config.toml
activation = "relu"
bias = "none"
init = "normal"
init_std_qkv = 0.0401
init_std_up = 0.0401
init_std_down = 0.00427
lr = 0.00164
beta1 = 0.9
schedule = "wsd"
decay_fraction = 0.61
train_tokens = 412500000
MLP neurons of a small language model. Each row is named by its layer, matrix (up: input weights) and neuron, and shows model dimensions 0-63. Each number is 200 + 40 x the weight over its row's rms, rounded and kept within 0 to 999.
Before each neuron's rows, "fires on" lists the tokens most often at its 100 highest values on Wikipedia text that the model never trained on. A number after a token or word is its count.

fires on: " sh" 18, "ish" 18, "al" 14, "\n" 9, "als" 5, " Z" 4
L6.up924,164,190,185,200,196,191,193,191,177,171,246,208,212,147,233,256,174,197,283,121,224,167,215,180,217,173,155,241,192,213,174,184,168,223,216,256,205,178,195,167,243,190,191,172,262,213,229,198,127,191,104,158,171,175,149,218,167,208,177,207,173,154,199,202

fires on: "\n" 38, "0" 21, "i" 20, " |" 8, "1" 5, " dr" 4
L3.up384,178,218,158,204,195,175,163,167,220,147,168,180,187,186,192,143,129,242,221,159,222,231,211,151,203,183,123,185,155,190,184,167,170,166,129,207,171,136,199,224,187,176,215,160,237,117,213,239,135,206,236,193,161,99,233,218,236,179,176,145,144,215,195,133

fires on: "p" 20, "0" 14, "P" 8, "n" 5, "5" 4, " is" 4
L8.up697,189,164,189,273,342,231,183,102,167,220,221,189,173,120,193,262,163,178,249,164,176,217,242,126,225,238,178,194,184,200,162,137,181,183,173,167,173,180,185,313,233,181,221,207,215,141,200,173,211,205,254,207,193,191,153,220,173,271,222,229,201,214,161,138

fires on: " of" 41, " not" 23, "h" 7, " to" 7, "t" 6, ":" 6
L5.up808,220,154,163,221,179,117,268,180,264,190,218,201,194,226,185,230,225,211,166,210,188,162,198,175,175,215,214,217,208,147,166,166,192,185,176,208,239,193,174,222,262,206,194,193,204,242,144,175,163,214,133,239,219,162,156,208,260,156,192,197,123,106,197,160

fires on: " to" 22, " not" 14, " as" 13, " Ex" 11, " and" 8
L5.up221,184,221,212,157,251,195,145,109,207,272,183,248,234,216,206,137,225,169,193,221,142,172,126,208,220,141,254,247,135,140,173,230,150,208,202,132,140,206,189,196,150,151,204,224,256,205,127,157,179,258,157,208,181,195,197,191,215,111,205,185,178,130,175,247

fires on: "," 31, " and" 28, " =" 11, " as" 9, " or" 9
L6.up720,228,247,221,260,209,150,232,154,184,169,223,161,231,235,241,189,211,124,192,208,205,209,193,232,203,217,256,144,233,183,145,211,207,147,170,222,140,218,251,308,227,135,194,154,200,231,306,199,212,173,253,165,190,135,266,220,230,255,185,216,173,104,224,225

fires on: "l" 16, " of" 13, " most" 10, "t" 6, " or" 5
L6.up1,203,228,266,191,210,121,137,213,253,225,206,170,197,247,166,208,201,147,223,170,213,178,261,243,217,204,160,180,126,189,174,179,215,202,190,257,157,179,174,261,229,179,295,175,237,192,211,132,139,231,109,152,140,141,114,213,185,199,195,257,98,103,229,191

fires on: " to" 53, " would" 14, " not" 7, " could" 5, " also" 4, " may" 4
L5.up262,232,236,211,202,262,181,197,118,189,275,187,274,248,230,191,249,209,207,193,196,206,240,168,151,192,190,223,237,177,200,176,204,197,232,170,179,176,187,121,170,213,204,205,283,279,222,193,174,163,201,134,169,200,163,205,172,208,216,170,181,181,132,266,228

fires on: "ed" 35, " in" 19, "ord" 8, " to" 7, " of" 6, "1" 6
L3.up628,232,235,150,243,173,118,167,238,181,137,185,274,133,220,191,214,179,209,216,164,223,225,238,245,138,205,155,145,178,217,207,135,195,153,155,265,190,172,141,176,271,211,183,248,213,215,171,127,182,197,178,218,206,191,246,227,228,238,215,243,235,199,213,213

fires on: "at" 23, " on" 10, " Year" 9, " party" 6, " from" 5
L3.up549,172,161,196,178,238,221,189,143,204,170,226,187,196,234,216,169,220,196,277,216,197,279,223,167,182,197,239,148,167,180,172,214,205,201,243,171,271,192,206,195,204,242,174,216,219,190,157,90,212,158,185,152,160,241,170,121,221,196,157,259,187,165,213,231

fires on: "I" 20, "O" 19, "ey" 17, " between" 6, "n" 5
L3.up612,222,170,236,243,194,194,243,177,256,270,196,173,207,245,241,134,188,189,138,190,169,226,183,208,153,229,230,223,222,160,214,166,227,92,141,194,242,173,161,215,150,214,155,213,186,279,226,190,238,184,237,194,217,175,199,152,225,227,179,202,215,133,191,221

fires on: "1" 21, "," 13, "v" 8, " to" 7, "5" 6, "cha" 5
L3.up928,182,183,236,175,247,186,228,245,219,253,184,218,149,146,238,199,189,159,184,191,219,240,209,203,124,178,170,220,212,207,164,194,227,226,191,191,212,175,194,205,151,259,234,264,244,112,221,174,134,166,186,205,250,162,219,228,202,136,157,115,264,206,263,309

fires on: " in" 15, " on" 14, " for" 13, "W" 9, " of" 8, " W" 7
L6.up940,185,191,189,244,202,166,159,170,191,219,203,176,173,209,160,263,212,228,163,241,218,287,151,229,166,217,144,171,177,191,232,155,235,221,168,228,159,184,159,213,250,153,149,251,193,255,176,206,192,133,243,169,211,165,133,198,236,157,189,230,289,217,216,195

fires on: "o" 26, "e" 9, "b" 6, "ale" 6, "an" 5
L3.up602,171,256,204,200,182,163,191,189,285,200,217,201,115,160,270,212,154,271,203,188,250,196,261,209,256,260,169,181,193,234,157,173,170,225,197,235,173,149,185,192,176,196,239,228,167,195,214,233,149,189,238,165,160,128,196,256,255,113,124,204,170,179,186,129

fires on: " On" 29, "and" 9, "On" 8, ":" 7, " for" 6, "ed" 6
L3.up664,174,147,220,249,284,216,215,250,298,237,243,243,135,216,151,268,186,132,222,206,148,177,169,172,215,185,202,202,230,258,256,160,178,175,212,174,192,159,213,188,208,242,179,177,251,107,173,146,231,112,199,136,185,143,198,190,211,173,207,266,214,185,219,222

fires on: " " 52, "–" 22
L6.up923,201,195,243,261,178,242,159,217,244,188,193,242,178,176,194,177,145,200,143,190,221,259,220,206,275,180,231,202,172,207,170,187,218,217,215,182,157,169,165,196,156,125,234,193,241,198,165,277,234,191,197,172,188,157,219,246,232,172,192,140,250,208,215,294

fires on: " for" 23, "er" 11, "ed" 9, " presented" 5, "3" 5, " Group" 5
L3.up666,203,218,281,287,239,115,228,186,217,197,222,152,141,208,163,217,179,152,158,227,192,258,211,169,237,156,198,280,158,211,220,174,200,221,179,135,158,197,226,203,273,198,145,238,237,269,187,116,259,110,288,125,167,149,274,196,288,154,242,189,253,123,166,199

fires on: " St" 22, "3" 17, " K" 12, "p" 8, "St" 6, "P" 6
L5.up664,244,181,183,208,176,156,250,186,175,250,198,256,191,213,206,183,204,239,222,202,228,187,153,188,253,236,99,177,165,211,238,188,107,171,150,249,217,249,223,194,231,173,202,159,204,174,186,245,232,241,180,195,232,235,271,141,237,191,162,187,232,177,204,174

fires on: "\n" 46, " a" 12, "," 8, " an" 5, "ian" 4, " major" 4
L8.up245,271,217,228,225,275,185,189,200,194,219,189,214,196,107,277,257,151,128,249,141,147,200,215,190,212,171,110,285,196,265,240,181,158,259,237,273,140,210,242,242,164,202,208,183,214,159,298,81,188,182,201,175,191,82,223,231,227,126,161,165,268,130,221,269

fires on: "," 27, "ar" 10, "at" 6, "ac" 6, "age" 5, "ab" 4
L3.up958,212,199,248,243,271,200,111,241,235,150,184,283,148,217,178,152,226,147,148,124,159,172,183,176,199,317,243,232,237,243,176,177,152,181,149,306,167,250,266,212,179,122,212,252,255,251,190,114,175,214,193,201,177,194,219,263,188,220,97,230,240,186,158,159

fires on: "0" 14, "5" 12, "ide" 12, " at" 9, "1" 8, "ear" 6
L3.up991,172,250,179,239,258,160,75,132,181,223,218,217,186,193,183,161,219,228,280,100,116,286,217,170,212,282,151,212,205,253,182,165,218,193,195,170,151,249,282,191,182,184,196,205,213,261,220,170,242,215,234,141,281,193,174,229,236,167,194,251,228,290,179,186

fires on: "\n" 45, "u" 17, "o" 6, "1" 6, "ue" 5
L6.up302,209,167,202,251,249,191,194,208,224,196,140,214,180,213,198,202,198,215,205,193,210,174,191,199,241,175,153,218,195,304,187,186,213,211,200,251,193,129,154,203,160,201,199,150,198,227,157,242,143,112,208,216,127,172,267,198,205,166,160,231,161,257,199,177

fires on: " B" 30, " |" 26, " " 15, "\n" 7, "B" 4
L8.up91,279,155,191,269,194,220,206,227,224,217,200,232,149,153,177,204,222,191,214,189,250,210,162,207,224,210,252,216,276,273,222,214,198,226,250,263,194,171,153,234,219,97,239,223,238,240,208,278,179,243,215,123,115,182,274,242,256,159,217,112,205,223,198,197

fires on: "5" 34, "ard" 6, "re" 6, "6" 6, "0" 5
L3.up660,233,223,230,211,273,177,90,131,187,163,212,183,133,202,257,223,188,182,212,180,204,180,256,199,154,215,197,168,186,214,217,202,294,204,181,235,228,213,184,171,194,196,242,283,206,197,207,202,198,209,232,203,205,312,200,192,189,160,167,210,223,225,197,170

fires on: " (" 35, " and" 20, " or" 15, "," 12, "\n" 7
L6.up164,216,245,223,307,252,205,196,209,251,197,271,240,170,175,224,203,129,186,226,226,245,138,191,236,160,223,180,216,188,188,223,171,283,98,185,239,131,298,213,323,213,262,182,232,233,278,237,207,196,127,218,229,144,170,147,215,169,200,146,183,224,209,227,313

fires on: "," 35, "omm" 7, "The" 7, " re" 6, " same" 5, " Some" 5
L6.up442,170,164,220,187,206,245,325,164,222,291,186,205,158,137,206,200,209,227,140,157,125,169,184,180,167,240,235,192,225,254,177,173,163,194,181,190,166,163,156,193,135,160,155,285,243,182,183,166,222,135,181,145,190,150,163,248,179,74,187,191,232,191,217,135

fires on: "9" 65, "0" 7, "pp" 7, "oud" 5, "ing" 4
L3.up761,246,157,168,196,233,211,209,261,217,227,184,197,200,217,179,204,222,189,165,251,180,258,187,194,222,179,221,181,204,230,183,194,236,174,210,301,306,192,204,264,191,173,168,202,224,198,246,226,220,134,203,200,218,185,164,176,145,193,211,230,119,146,207,177

fires on: " and" 37, " in" 15, " on" 14, "," 13, ":" 10
L5.up222,234,265,221,170,233,108,223,180,208,277,219,236,184,171,164,216,232,166,177,267,224,262,184,227,157,210,259,285,156,275,262,190,217,170,159,171,137,181,208,241,245,178,165,180,216,196,174,203,179,200,225,72,173,128,184,219,255,148,175,252,217,156,173,195

fires on: " in" 41, " require" 8, "$" 7, " In" 5, "O" 5, " for" 4
L3.up935,191,175,224,255,267,208,148,145,228,222,206,185,172,238,174,163,158,168,192,136,197,232,264,256,164,180,172,169,167,140,191,193,249,190,164,173,143,148,275,180,224,216,128,268,214,247,248,166,197,183,252,162,285,155,214,192,234,178,195,165,267,130,246,144

fires on: " of" 26, "ar" 24, "r" 16, "at" 11, "h" 5, "1" 5
L6.up249,181,198,161,206,224,234,158,242,251,212,241,185,155,166,142,170,210,212,192,251,243,215,126,227,195,273,212,117,239,203,150,147,159,230,186,260,208,216,232,133,175,186,174,236,206,168,180,170,201,135,219,190,192,169,155,243,213,180,190,241,215,249,175,147

fires on: "9" 26, "^{" 10, "b" 7, "0" 7, "ont" 6, "7" 5
L3.up857,206,189,199,213,200,168,130,255,245,226,151,140,215,211,246,121,189,196,244,173,222,179,212,249,275,211,157,219,183,210,209,180,205,284,169,256,220,179,205,261,154,219,181,148,251,162,268,210,188,187,175,228,225,134,171,208,222,181,221,233,207,57,181,216

fires on: " was" 37, "0" 19, " =" 13, " is" 4, "[" 4
L6.up355,198,233,279,241,304,242,134,164,246,295,203,146,157,167,212,211,279,158,232,204,146,236,190,141,216,172,218,197,158,218,220,185,155,166,163,237,103,171,208,262,195,172,230,141,214,219,189,217,207,123,229,166,261,179,176,258,197,189,198,233,237,169,218,200

fires on: "as" 26, "al" 13, "ated" 10, "b" 8, "ate" 6, "v" 5
L3.up1007,155,186,234,269,194,187,169,146,227,259,163,238,176,166,221,236,192,149,225,198,225,237,169,170,210,229,173,181,191,176,133,180,197,189,182,194,158,204,227,174,182,136,145,171,203,242,163,87,225,205,182,189,228,209,190,186,297,186,174,166,233,192,161,274

fires on: "–" 18, "." 15, " we" 11, "El" 7, "al" 6, " " 5
L5.up563,106,173,191,231,209,191,210,210,228,217,203,252,212,177,192,176,168,162,214,183,230,263,201,178,187,224,188,264,191,191,151,224,227,287,193,163,217,148,181,201,272,211,274,261,261,245,124,210,160,217,180,165,206,157,245,228,228,216,204,158,245,195,230,280

fires on: " Z" 58, " Y" 18
L8.up300,131,169,238,216,252,153,173,197,225,259,306,170,176,240,213,190,189,218,249,119,255,219,210,204,255,220,221,239,214,223,159,201,182,247,188,295,201,246,204,223,189,202,244,193,247,210,218,247,165,169,190,211,151,185,164,268,189,187,168,160,212,217,208,157

fires on: " (" 33, " T" 26, " M" 7, "ut" 5, "c" 5
L6.up625,214,208,181,166,241,125,227,227,201,217,192,215,185,125,227,198,150,151,222,199,211,235,271,241,160,165,250,229,188,227,212,215,219,193,177,137,210,159,208,268,173,180,184,164,205,232,213,197,209,269,271,125,160,156,179,184,247,112,261,91,204,160,220,229

fires on: "," 51, "b" 5, "ic" 5
L8.up239,240,135,215,184,232,129,283,188,211,247,201,203,174,226,169,190,163,184,121,146,167,179,214,163,171,171,137,226,191,241,219,240,143,283,223,156,190,232,126,240,184,167,141,203,242,188,243,162,186,162,171,196,208,181,188,212,221,151,140,195,253,132,300,252

fires on: " " 40, " of" 8, " from" 6, "ial" 6, " Product" 4
L5.up89,176,143,193,170,195,257,190,114,241,164,191,224,199,196,242,230,143,156,132,237,253,194,224,247,229,181,215,254,176,248,242,225,220,175,173,222,176,167,206,243,196,219,269,222,196,171,272,158,228,149,245,215,177,135,215,227,240,173,160,186,221,184,204,290